Part of a small language model's weights.
Size: 14 layers, width 576, 18 heads of 32, vocabulary 16384, 93.2M parameters.
Training: a variant of Adam for these matrices, 1378M tokens.
MLP neurons of a small language model. Each row is named by its layer, matrix (gate and up: input weights) and neuron, and shows model dimensions 16-143. Each number is 128 + 24 x the weight over its row's rms, rounded and kept within 0 to 255. Numbers have three digits each. A neuron's up and down rows have the sign that makes its largest values positive.
A block is one neuron, or neurons of one layer that tend to fire together. Before each block is what it responds to, as a language model described it from the Wikipedia text at the highest values.

Responds to: Time-point words in dates
L5.gate738:146116151157137147140149126132128121095095162097139123138130105106097142119108123117156116124163110091113143121127214119136110107110152186127112136139097109133147133126137163123163145106183131169095146106141090135094108137116182107139063153057126142138141154151073104095107162141152124121129128177098079136082116116165114131113156121105137097129107097178150144159116149092092134134127
L5.up738:126120115145110137136168091174111195168150113129084129121119156132122103145113100150116145130104056146131104130151128103156113106134132113165145118109154127165180120095120114107059116103127144154123154165104098130135134092124137115160111050138118152125174124138180116108114094075138138111133177137144117126144116106136098128105141128096097145068170142130096134079161141136119100138164

Responds to: Prefix and range dashes
L5.gate361:114102098144153150108130097117119140116108119119174108144096077105140132115118142140138170124099123092107133137152161120109122152144132139136145146149155136109075090136133113104130132127145151156098112123175191101140158136126171161125127092138098153142163106104126118108103140144128127153097151126115133102077161134128105133126106125187116112150135116123160086141145144128106148161110
L5.up361:106117113137133138111135109107121101131138182117114152118151170132107121113181130133121154117143094124094109127087138132139087120137148107180137135130171168143152119087103139151117141128098110079137159132129124127126115165133107147110138127114092133137112123175137122116097130151117149128152107104133084117177111127091122137134091165094129108157158143147174129135108104162116150130133

Responds to: Month names in dates
L2.gate186:134146172103113172145131158123149116125101098150176160116133118141132101130096182181115161104191121177113145141107171125140129141084105137150140083145144137145104110123117173157150113141138116122125118154140113100106161111155141110156122122151087115120137128145117162118096108131139113114134137129131113094120123157093123119141136105118104139126151144166150128166137114121165160150138
L2.up186:128168147080121116129098114139100115138146129136171149126152133112127103140133155151123132073165126145122126164123099158155103101141106128167116129117104183148132109089148136133122122152116120127177108146125116147145094184176131125105129130159105126150136108176111165154117152109113159123079115124130137117165157153093116169093094111097144142157100148173127136154111110106149104109138
L2.gate190:105131122144132149111142123120148122125114123134147117108141099115094127143092171175106144126128126158115094122100130107164194089127131149131104118139171124083134138132188108144156113130121120124132167129115122062110155140122109139115116121123123187098160143132099139097085108146127042112116151131138122104162133180138126106127139093118139130111133144103129139110114135124131153126160
L2.up190:139127107138080131132159101125102145171149114146147151124129100143096117141107136140144132127143131130147127094084096123123146118102089117079118121133142161137127103115133084078109087130131112141104171105095091133146126141155096108128114142194145182095167150136086117142083170110152087145162114098135112138114146113132124179107114131134144148105087129099111097151100096107121103127130
L2.gate434:159146122110161128128150147129122125149136106168149194124139151078116104140120140121146109077133100105092120150092095133130141116121104104091137124149150061140100126129150139168125131134153167139118150141150113157131153147169127188113183122152108157083133123131127141100117139141128133153128114113144124110159114156106130155143142121140116117162095103147147118144157061139139138153110
L2.up434:094124145163097150120099118154098134116107126166142118118107114139099135114136154132130108155104121170083167119114156121134105100082081130110156085128156130150150121122169129121149173104122161090124121140125106129096117160128146136123101086139127114109163155144149135114107142119111176126158128125125148131131077139123153163134074134098115137112136097148152147156152098080143143138158
L2.gate504:156105145108128121129125149112144136156138144098125138086118141117118145112092090139161171086107062116120107125110150124135117132141148103161119105124139118097104132146134155090161144097123119132110143127129145109113122068086097142158094118109125124099154121146149130141120113118154119125119163154106100102132117153130104086152138132097145158139091165162118164125082129132140119096105
L2.up504:102127150125114078124069178112147111156107133135125179115135112138135127136074120124119102129110134113123107103091155129100144146082127157111144117165128150103133166136128107109117127103138139135130105120114091155116120133151089114158174123136144108124108094135118146091099135126113158182115131158150158108134118151087144074112132137115140185109071137119131134108098118095147109105099
L2.gate554:109125149146122140123116131139061161064104122184138095120099065129152134125146135127111137072116121131112146133136175174134106118117115146093141128119128107099137124129134147144181093125100110130130142146164138116120112149120124173090152101115154123108147110113129104112095150161129143136122108122083115141088128176186105090131106098132179154139112118143133108129089153154139112127140
L2.up554:135119131142131125081091116079106129158099088190106135128116143160091134111140129095118145143098136105125124102130140151142141114167111131138112167114118166154172146135094127153147085089107119138112151162115125141097169131107106118106098054119117123131126146139173172139127141199153149123133122173114138125140148115153057122119091125133181167161133138133140143159114125134112098150163
L2.gate670:141162116158127174129137101154142141110141131148121129119112104146162169148103114117128104082098096112102092130139083116116142104154102132102145117149139113164098170141118128116084131193145125129125065167123075109134088114113147126121103141161149131094157143164068131143093117151111120171106132173149102101074170138122120128133147109138090127102123126120152133119168125152143146154113
L2.up670:146147108200111123146125161122092149109180145154056150131090124103088138149147179108120114132094107139135129148096117128132116157171118133122100105141160143156085152106134162151137154126153157099149140113137099132144134130119136097155082105124129159112180169131147112140122099128121151118116130109108135082128143141121122180117140128126112108102164114152140147132144153152111121128121
L2.gate681:138105103199147137129122121103115143112127112150154121140138147158111112170134147122164105111132126131108156126142134149136144125091141117156131157180158136110110120130151153145104121127118160096138127122136148086119109130155108107157096126133100139129113106149152127165080133182130175158139110159129106114090106135146114127133146141141143088126156128123095094155145165152102107155153
L2.up681:054129110099133125122105118153164164138116083117077120144154113099159200138130111094139105130115123139149125134120119149127105130127129178147096178101149131137121131120156119151145157089159153109143143079100128133129130138120109121077146104136119129098152154149124148157124107178155134112136147162130110111094100137154091145146111143118119121129147145111125168135111131127148116133167
L2.gate702:123169145112173156096157162127133102140120117161120145124134095133084146088070150121099129124087111113094086127118121156124118122067158123154134116164134152116116138125143111152157128146183142154104145128095138128161104107131145109115130101149112122149137137161091127086131075134125135120101128077118156128108111110107145133147139096129157116140121131140109117117138108111118106142138
L2.up702:117081128148138115104166153146101141124142150080102143076123116094129122141098113110142117120086117133139095131079103153095093126127161129109143114124149112156140160128160105154199100076106136132100131113106165099139109156138167112132145141122130137134107137138100129156132163102120093132144137098152110111102146162147136159106126136130094164124139161155100111133141117193100124111138
L2.gate809:145160108165161179092122095130112124155135136129100175122143165086093144183138123131144113069125125120068149128107123104153145143074135115113114115146190112091095119143152149149156128132109124106167093140109128073058150106115136086126165111113066133116143122174124111120082129142128134137099098159075137147133198141135136141159142140145130167123088143143125099120116147166115111124128
L2.up809:120129149132162111117135124124161104127123153131097176128122160151119150148122117160137134104120102129161168131108084129113167154118154171088122102171173151114113124136174136153168134050124123114180104116171172096093165130130103092122194127099110170103114096134119125133077133119150122119113103129125197140115164055149125157133146135153155131130101138143097129122143119155129128089163
L2.gate864:131091096151102144131113164100117155093175127109117108147113130119139152161094145163117119078099099125109130141125138159121157115089107100131119159110111164139096101113195104155115124125142113166103160080139100136174126140087098098142113124119117112131119112146144115117126149089124150100119153139136139125155139119079157090123179124154164152158119160136153109151117105127128164148172
L2.up864:104138106143137127130169153085104124100159164141172173135170141110121142161111140125104149113136078161096131139128119130146140135151152148066138150110174132130105122132163104163144122117117130134108105153136159153134120235107127128124128136156123174160118113120175117127112103105175141141178100079125126164074063185160099145110102152111098132147113129134107115128101112088128144141163
L2.gate1287:162153108129107171139155065171087115141117122145079138083098108118135114104129172150147126101152142161112153116123140154132128128091103198165169128096114100136135091106194155074144112135128113115108125160101110130124092105159123095114098116137115125147175122144097142104133133104128137120101172133152093109100119096141145127136097104116122127118145126128097115134137132143099149138133
L2.up1287:162132137111112097167114132144131117092156121109104119079104139126124170151112111147132129150109129137112149094103083130137105108120165170141141143114127104154133137108163117105145127116128138130101163128099165147108105144162182064127106130146114114099119118147102139131105094105112132133127135144122158110102156128125169127112158132139127121131128127136107112124126107094121133165151
L2.gate1975:142137087107135131151142129155114149155097098111204141096124136143121137125123125115101125159129126136092147160106126147144129096100153135125168135150139115134124190116124155118129111143088128131137128131101135136125175122129124139092100139163124127144152115181125119137117140144136115096128091060130118112118114140156169141083071140126134143092101111161101060197126119102127125112157
L2.up1975:166111180141127104121148158129089133178134100115153133129172118203131136167071103097165113136100134142128122114120198118118116143124134142119125099147105132116120099113108114130121152117142148080135118118150130130131125096127125061143078127168095145105150136148124140097096140115120158140119149102119125126105144109118151132094059129131093148132125115138123149119098181099128152115143
L2.gate2078:127145096115114136169109169125117093127131119130145088107153143118163137122137117159125165129161105129073163124140165178115119112123125135104130093137168137138079134137161102130103116171113108110107153110144147121133110115097125136182092123143126098101163152158145088147127123116149141141129121173161100074112159156139096140160147130116085158127129064120148087103116143111124139147134
L2.up2078:134111136149134110114100117165123047114167112109102160100130160151099113163124095131130130094111126142121184123099140127108138110147081135142146172114122158091154105154110133141147104098105097128156115115122118119122160159152125141149165131119133131140120102121131128162148165169163179158146148127153140137140158115125139179127071118140166114140123120129151164129118146135102103115147
L2.gate2095:111136149091154167117155169125162097098138128161106186104137140164083145141125120101120123093160141103157130126162121171128089124113153145166146100161157133131116118143140108144095144091095107127129111143105159132082136124172104140148121122106100132086164105097114100183142149147128103122140152135118114128113169078117162106149118135142128123103113154126138140115121145123127111154116
L2.up2095:092116138124169164137132164116124106106156128141136187115100156158122130161154120107136169116162169119112139137145124172147093133088121150140100092140153154121116123137153140156105130096132095082167091140101179134100157094140117117155122134119103134100171101116085119153129135145146144123134131113130114121104089109111139123105160123154113098105132115169126098122106147127111168112131
L2.gate2105:137138115114160131126117144154148145120126113159140182117147109122086129191141132155125117116093098117138095139143140138164142150132148130169153144130118159156107128113134115138190107135175132119052137163094128087120132124086149131141150135114113138110167151164125100120115136152105103128108118163093109124099106162101127081098084123096174103141106141159119161142125182105116102131111
L2.up2105:113095108149085123155109142134172132154126092131132129150097160132121145128125145105141155123111110083112106123115115119120152086120139154132141132140136143139119131124150134109114142111150130150146088123131141131093148072083141131131144177127116150100154117098126162145133142113109175092150126107158110121067125157092113150101126122136133132132127103156151164153091128173129130144114
L2.gate2182:128133091126115155129176138145139106098154112144167119123100117134079136123120109159151138127147085120080114177148147111140121128134140136129118139137166152109108148106154122126183092150154178156125103176106117089117142104146114146143122095148122093082090122182119116110109120171123118125139134151109114128119114177131135125134143094122168131125155094077122130136085149166167092116168
L2.up2182:087104099099136114125184116136163152113137125101160102103147128142090110125155160164149134122089068102148101121119116113122108108145104161126146156133155165089131094143149103106167086074108154175153134161095091116122154118117135119123106157133148135093106092136159129140117126143154115117138141114120136130137099151149095145130151108107187167166168160087157129099074159120127087113169

Responds to: Model-name hyphens and parts
L7.gate386:138160139131129160146103150119145132143145110146140131125124128124095144129108125152121172160112119116145143115183145117148139129129099131125113157135122110116093138164177167146132163178151171101125157170132119190152120113137119115142124131148133094131147124096143096134116129094162110129124098120109085142153141077117141135132146190125109153132143091090105101133118111118144113112113
L7.up386:103092088104154149139080154095152109067140131136118113172109086132113140103158111168133150112151096120122154127134118140132078131121081160096155149104086117117190127155167123103185125121148133127153114085144084165165128115148110139087162112170118090115104145102132099108152171145149105109129149135126137136127132119120083167156082131150173093152165123146090118127100147138135127087131
L7.gate1658:117181104137134136124139132107144170158107112132146153157145128148133126163122133109133196138154110151118167128159140115161117137117109109133139137138144130099108169130138126143168143131126131100122117135103138130139112141101116079107156095141089182092109115146126088143132140112134117161121112095112132060126131110131148096157124094122136123112119060144144118092107168130140121129137
L7.up1658:106125164117157147114187095134087104128167141121099134106130125132106162107172138140125119111114111169136156097137131162136136093108109124158171116173125131157136176118139124140139132108101128096179125145128156157102171137151130129129148109130133155089142133143088162120120102116137161131114083154109103176143146131146125103164113120123130120122150143136115104115127142154150130116142
L7.gate2119:088153107155143157132116079180152129145120159106098150094113134139140146128119133171115161124136115147089170083108140115152135127116060109108144100122104129097138143162163147182180128139180132108155108141110180108121106143116133139138163101145105135111142165116155113138112163106114123111102162104120123113112142110125141106157107094110120131115146105113169159169120140118160062096106
L7.up2119:094141130157150154130106091176141134121131128084109119126115167129103150120136108141095124133110134158088163112141149123127103147127124058094168114120057102110174144167119146118150113151166127108156101183099126125109106109115124134134134127145118132110106163131165106130117133121133157100141138090144111172113146073150143107147124093105156135136159141120147174148169113130115067123127
L7.gate2122:120140139106163153107155110096096113121123123147140155129110100148109128119113102170123159108136114141092146140105198132180129177125092115148134096119158162108138133121168111146135157086146157099120137103077133146147141130140120103108155093120128096075196140117141126164139130131158107075096091116121113085139153109172148096158119077109129148131117100115154178130098140090136098119187
L7.up2122:168142113090168123128134201123100095144137153112155139132114103099111105099092143147144118129136120103121128121123100133133109124161116103133142148138130171155140178154143135121130088131159104137135179170105100125154140101086152131119159112145095101134160119133142131140112164125108121083148120120115121133097125125124095097173102104085122134115162111088192100131128144124107129126122

Responds to: Joining connector punctuation
L2.gate179:078128157125123143126131126132080132100167134142123129172165141124103149157115135157129158139168110156131151127090147091146091135128085194121151128143123140103090078152142061121130086146177123092123159133118137152118136160164147088111102135159130116151115118179058081087126118079139096162137110108129121124132140119083112110179142127108128097148158127079110124137096162068100136124153
L2.up179:109142104150116133132121159062099160115154147113130146152140110147104097132161144130143149150145151103123119107139130106144146163132118143165139084151116138152172123124116110149104118137162140115086116114128103117089136118129140100164091112119103127116106103167137146117106080160121161114135114122174145117145144128173142132118154125110106105152124105153122100144121128164144166146135
L2.gate317:113099131140131145118104093144120129110103149129134149139105095111116146136178168132109119161153124164125164101071140104158161139139150083136159163121093144139087134143133084114114102154155139134140102133137121098135139164135128106157099115115095134141144110153107126166111130174187147162137135084109120156108140077161138147162127130154135109113119116086118162127138125119117157104109
L2.up317:122191124137199115105179184158113148202098146111137118129164115148139133138129146167115143144154149139114097120118165127132123126136133141153149132132101144085139127135120063099172087115094117105125162080114084153128117092136107110122116121119138125103097144134107137143106189107146119105066160141117095155119151115172137092114140129106143118114100129152118118119142130132163127163134
L2.gate465:126087090124120148160149122134138111178113135153115146122126111092163148146151144150128153120154139163113101146091182115151172098122134129087146120116136167131105099144151121125122090134144129103124096152095107114136117115138129142156082152143118129116106104093118127135127174153116099162106134137135138143096115091144145121124115127153122123145159150103112080066069154123141127121126
L2.up465:157147122169118127136118146119130163147118117125138137127144092119125145135115151105126101162086148156140133149133127122077129167130160145136142125143138108163143108151098086136093109138170144091076107121129140116079137113174092112138126102151161149111128178107084139092146065126152117131108139076111079111138097098086116119126119090095110122184074164096103140127160098181093109128122
L2.gate587:102104097144148150120141147099158137105130181162139168144117162109143138135133151118127141097150112131108105114102110157124112108122148129148152122100109113127122140167126118152141129181154142156114075129110090131136171136124141157149163117125166091107102084135091086136123126169187119129117123154118113125135116080119115072104140134170183090122111124078144141144106157150139145128136
L2.up587:097099118151147143163141148114136109158122158142103174153133128144147158167132151113165143091147121132155141136118184098112117106145136098149147132131096113095160140138075149079137136131153145134149102181133098144123127140104090176137114126144132078119112091133165091133129123134181164107127140097117098171133154105081105151087125094108134105144139136125121131123109135177152159152141
L2.gate952:145116098156121106147116103156162072096139120120123126133136150129157107106162116147075152109118097161085143100095161127199132125093113142104155122140123076149093100145126138119152095146134138149066116109114165115130122099070121108140106127099152138125104144135136112077089167109154123161144111163141108125134165102142087096128148156158126160113097147145094117154094138094103133128108
L2.up952:103118076129173139113147083125188152089137120128137096086143092154101119128131116101103181175138188155118133108123147169159137138133098155127140141144128178081118155098158119099149165131135111109145150130122127154124101178106149148103111113143137127129160120141138147128131099098112167111149138101140116123132164097146116119094089121065105132084123155139127088130118124127118122105132
L2.gate1351:119131100156164115129144120149095110119150116107133099102166120128121096155137140185084137093115121168103158103054163114182072130114116180090109104126146161067112169120154199159182107137181139166126108131098105119093084123134089120113085123154126128148123131130125117148128168134113130147109138135163138137087141097121133120112139170143185124079128125085089077109119114115138148140101
L2.up1351:166160113104139147105134108108094115091131167145132143129094121119149108102154137155107131137123110147109139091130127138121139130140111133086182159127159182207103150135113123092131126143119137154104148148160133108125151089146162110165115107131194117132156148096108084133132108119127106118125129143152103117134115120168162125082093152095133125115108120136154152096152145135139113102146
L2.gate1455:119173118117153164148126098145147096130169110116172134122130172157096124145162112148089112116114100107128129074146108183161107109094109160115128082140171133120123123111146137134148131133132094129150148115135174174119147126116137108103131136094091133054150111134079102145108164126139114144143093135118152119120168127128123138150135130132142106123106123148146118136123132149162152108108
L2.up1455:167140103121104068119128097134108142154107138114134103168155115118187143083111136151125117125109143117118119101085125104145163083176144155111101149130083117170103123146113137106116099132132123174129148097159117151146104081129107112121143109162127121170140144114151132060127110115123118157098143104149154152123086143151162136100129103113113135155105118133145124107132076110118144099100
L2.gate1611:121201098136125140108116153147139105136137141145141095190148146107131110159180196152100085147148103134141103098127130132171129093151145137124125113137147099106119114123142126128124153151056107132108163152146140107139112086113130098104136142175102153120162114154118117159144135152146088139147120142148129146135132113144130150130160142138100123091088124139120055121156111135118149164093
L2.up1611:115116124152114113118115139108140191142095141126144137114181118115122121112170161147089166120093130119134121108111132136150115123114156149157120108152132137156127150136090100119136155115151132148132158121150141117157134098093142116178127134127191134156150129133136138114171159127103172155084133116120138102129092093092123153142097127128130123086116127119123167143121142086130149094112
L2.gate1683:183136072154136107108107130101144129094170152168101087140127143139114167115163153120105154159136103105129118145077125169133130150118118185155130134124151153137141106142104113123180129107107158069162132139130080133105141178105097111154104103138143198091093141103137091123174173137167113108116122142127127146138153135149096108129155101123157095128136127102121174128128124139118142149113
L2.up1683:159084141162187162135126164143129134083140127132154135139139144161117099116145181127110109130145114122136116163118114113108092117118117114113126095105117113127157075193124127085125094129218172117144099096120124148142112194138132100170102138137174120130196142132128100124124116099142087081139115104129120140121040106133111143141106118101129129114164131112152125125083133109125156142125
L2.gate1818:098149086122152116136073131132149113116119158141170080138145088134143147162146151141117137129101112138145138128105173144155117102084110107129115155110163130130089134107148148148151163154082141103129119115147144109141114105108125127129056142163107133114139139107155100112140131085172142132127110139124132127102122134145083132106122107118156127129147094128103139140124095127155139117128
L2.up1818:089089144119146127147138140138092107085136124129137132141161128142126094107149129151128174123156120149144085099126115108153150133130167113137130131126093135118165178160127131139134156146131150142137157107105119122112102145121124100162065157132109108114122143117118153118090135095135152102163163127126117119130139097139118132127097149125102163105192130137110150136134091129092102195137
L2.gate1973:115162128130129130123112123154133142139085157092130129137120097093126146143114114188111101143120151180139097132139158132158089142147133086173140126171172139110127118109141106115132132134130148163102151090130162083108122111124107133122126147128124093122146131153090143139124148086120128150095081117148102117168151098175138066108155116181114158128133155188143061104091138082175167143128
L2.up1973:136141163159117117133122110124093133109128129147150115132103107199102139108161082111112117120114126177135147104113131110129120151131094068175150109153167126093120134146149120136134154118175127145133147082143120152140126156112125113134101109136153129123071108110174111126126129135104128104174144164101141172075133144179124091134140125134161141145119134126137119102145083137115138133098
L2.gate2055:129137091078121144116080140110147116102113110125125115125140095103186151094132163090112143161140125145127107116160125108134161133128104121132118125165131163163168115125096085125123138165089121129159137134122128124156086139109163137102154145132104137094165107111055125154151138129121156094162155157113143142143110068106126064092087122116112110084120109080141114171130116100102150080126
L2.up2055:144116139133131120120146120129104121120165152106150129137159167132143183144127139146117153142132106132154139122119145151155147125125114134066114137134144154138148126105163087125189164100143105148138180095136094143111132111103117099171133145134118143128167145119122128134124112118155140121127109115135126133100052114150090178170052129127151140130153105128145111117110121128121122122128
L2.gate2149:166144099161120139130148139131135088133143079140121149141180118130179144171155145111131110120115135116131162164076111149148124155143107116134136133122117130108080137134130159077155125142166142113137112136185134118145163114171145161149093095149172126109103149167086120114121093136166114108124178112138101121125157147129100126153107125125157114168156157144129128136148127154147134120113
L2.up2149:112121196150137133143111138108101130108085126144105115106140133123105152159101116115091147206107120153150076130144122092150111129104131133088172146148112148106154161089106131110129130142097140161129134133142135128138129108142146118065170155136124107200110142147115103110123155125089107102165143105077152129116164114141139091132138161132170147122153132143115115136086132116158167117112
L2.gate2189:154137089107111162123137071146122157069105102118110146155109098110128123147123112151132136161156106167129115142134134139117106172127118090120147157112119165117090098107121169104114137178155138138162141149119162098176103132106138115107135138108105112128105126114102072130112109147108129112138142138132139090131115103125153168145114156146121129175074142121147094099092057145157161121098
L2.up2189:111124139163122129122113150154089142109138134115120142115138151119111132091186100136094104099082150137119120105130145130173099051129098164164078093096153134114129151158112119105179116129140103104125150099119137159109152096100103113147102068112154151101151142113106133144148130099156116137099138131120142155173136143091117141124141146121104108102143077136108124146161144124122114126099
L2.gate2198:115134129141128131104078100134121078142135118146103116106124116139131141113181131166102176121133140190119167091093151122159101125158096163157103116109144171094125126108172106125158124160128156128165140117116149131146106109132124108128101142128174103101147107149091079128131132133159110187131124127101109104134120128167115092143107134132124149126122121165116109145125098132123136108136
L2.up2198:104160125130139119116129146163116122133126140109097139160149128123138109109099115124127095118079157111118114136140114123146105144107147084125144140115108130115078156100092152088121135155140121163135132164120110108125123131123147084142169158141162082125110153141116131156091113133135099119095089196139124128155150123114146161141143111134130160114099113140089162144129129116116131138083
L2.gate2268:127152147109116133123152120148112114148126160111146123112126119127122154117147144145091180151119083180115163078135139117133144104094144138171143140154120126120136113129150152102166134091108127094116173136136124131117099105080099087141094124139097160120160130136128118131113141070109111135135117083159091148113124092135151135150130135134145102092153124139144104111142100122128112111108
L2.up2268:105201073117131150105117078116113132129094111128153134165133136096166099122144117163107091130113166121120127118132104123112160131095094115120143150152115116137084147149165122124104134167096133140153158136114111113122136162146077144136194137140164102145133117119125130136092138124125115127130139155158130143155115141109095132148127105113130149096085105123112101118144073148142126113123

Responds to: Month names in dates
L7.gate70:177089106098125124118151125137108130140134115142132168105126126134148094155089163146134113104139113157140106122158127126156103079120135149110137142152105142090117107165124118161096126169115112150125131139141129099113118078127149134117097116111160119147134121150130127104101088088113164146108091128117089145124161096180101132157151142086109164071150137126145102148113154103112143166145
L7.up70:113163090099129148080143093136075118109133114071160104122132132106125127117156116117117133136156118109122112147121125129164144149106159171085095120159156128139120141124129146134168101117160142161160122143113136153132107136122147124120102141098119128120123139108141129147086143081147109112115150125127118110154115138120094139133173136109102163096128121143147113169097106121107135129143
L7.gate822:142096157115085113127140090151103144132128142114138118145150141109115125082190086098126107109129145136154116124143142092119141137117152130123113116154140146131129088109161118160097117130130182150144144149120121099121116100140132156122035110102128115128108154137143089113098133109133113140156128114147152145144145140104135139130109133086124137120097113122112132119098124148118143127120
L7.up822:145110172104068089141136110131102142153154133152133121147176137171088128087178094096116107105125153112158128133132088099091136126116162120117094132142145130148094121136121139162125149104140161151128133132101149125116123094112136154122061092133139119111108147137162059106134138114099117145151125072108156130133168126150142132116124083109148149103090121107154164110097134143117120161139
L7.gate2215:153125107097124155154145100138109088145136093124120150106104119118154156109103102151123146144152081084112114165073153096180141125133160127150146086092113173134095098157155140139130133145107150139108096145144124105122138142144134147168093110105124133127175146140113139134106161086178120172109117130183107073138125143140112147171067163133127147110133096055144131156111113058108123117141
L7.up2215:074100143107122145131107130161146127134084119099125121116106106124117134117110145146131139133082089088122142143138107134135100105137097129164174109120120129103102127176128140137147114173171091117113146158129132115167102137119117102152101127085133101126107165120135134129086167083134152118163147137157143131129113117152093132103099108135104122141201136149145192147111153089087082118128
L7.gate2301:083134149191128152110112139138146155132129140169148119137139160163105128158131115131104120106092116111094132123070172109140101133144167169085146121112152128135156091099117142192108131116119126111078134128112129136077114121108101117134093122101134137105153089105107115121083134085144104120151126155114122131147133101138117137114138115148129136118122102128144135166133114129156153115110
L7.up2301:167118109108098105140164104120127114127130141097125106155111087104148105189155142152169078115138139142151102128131140101126190167111131113175150145133093092168146141120155111080119097112151131143157132164118119134123115131172134100103138105148114068113084109144144102124137117201133124152089113126147154133163131095164150137123140134103135116127171120174111123085118131127136122131112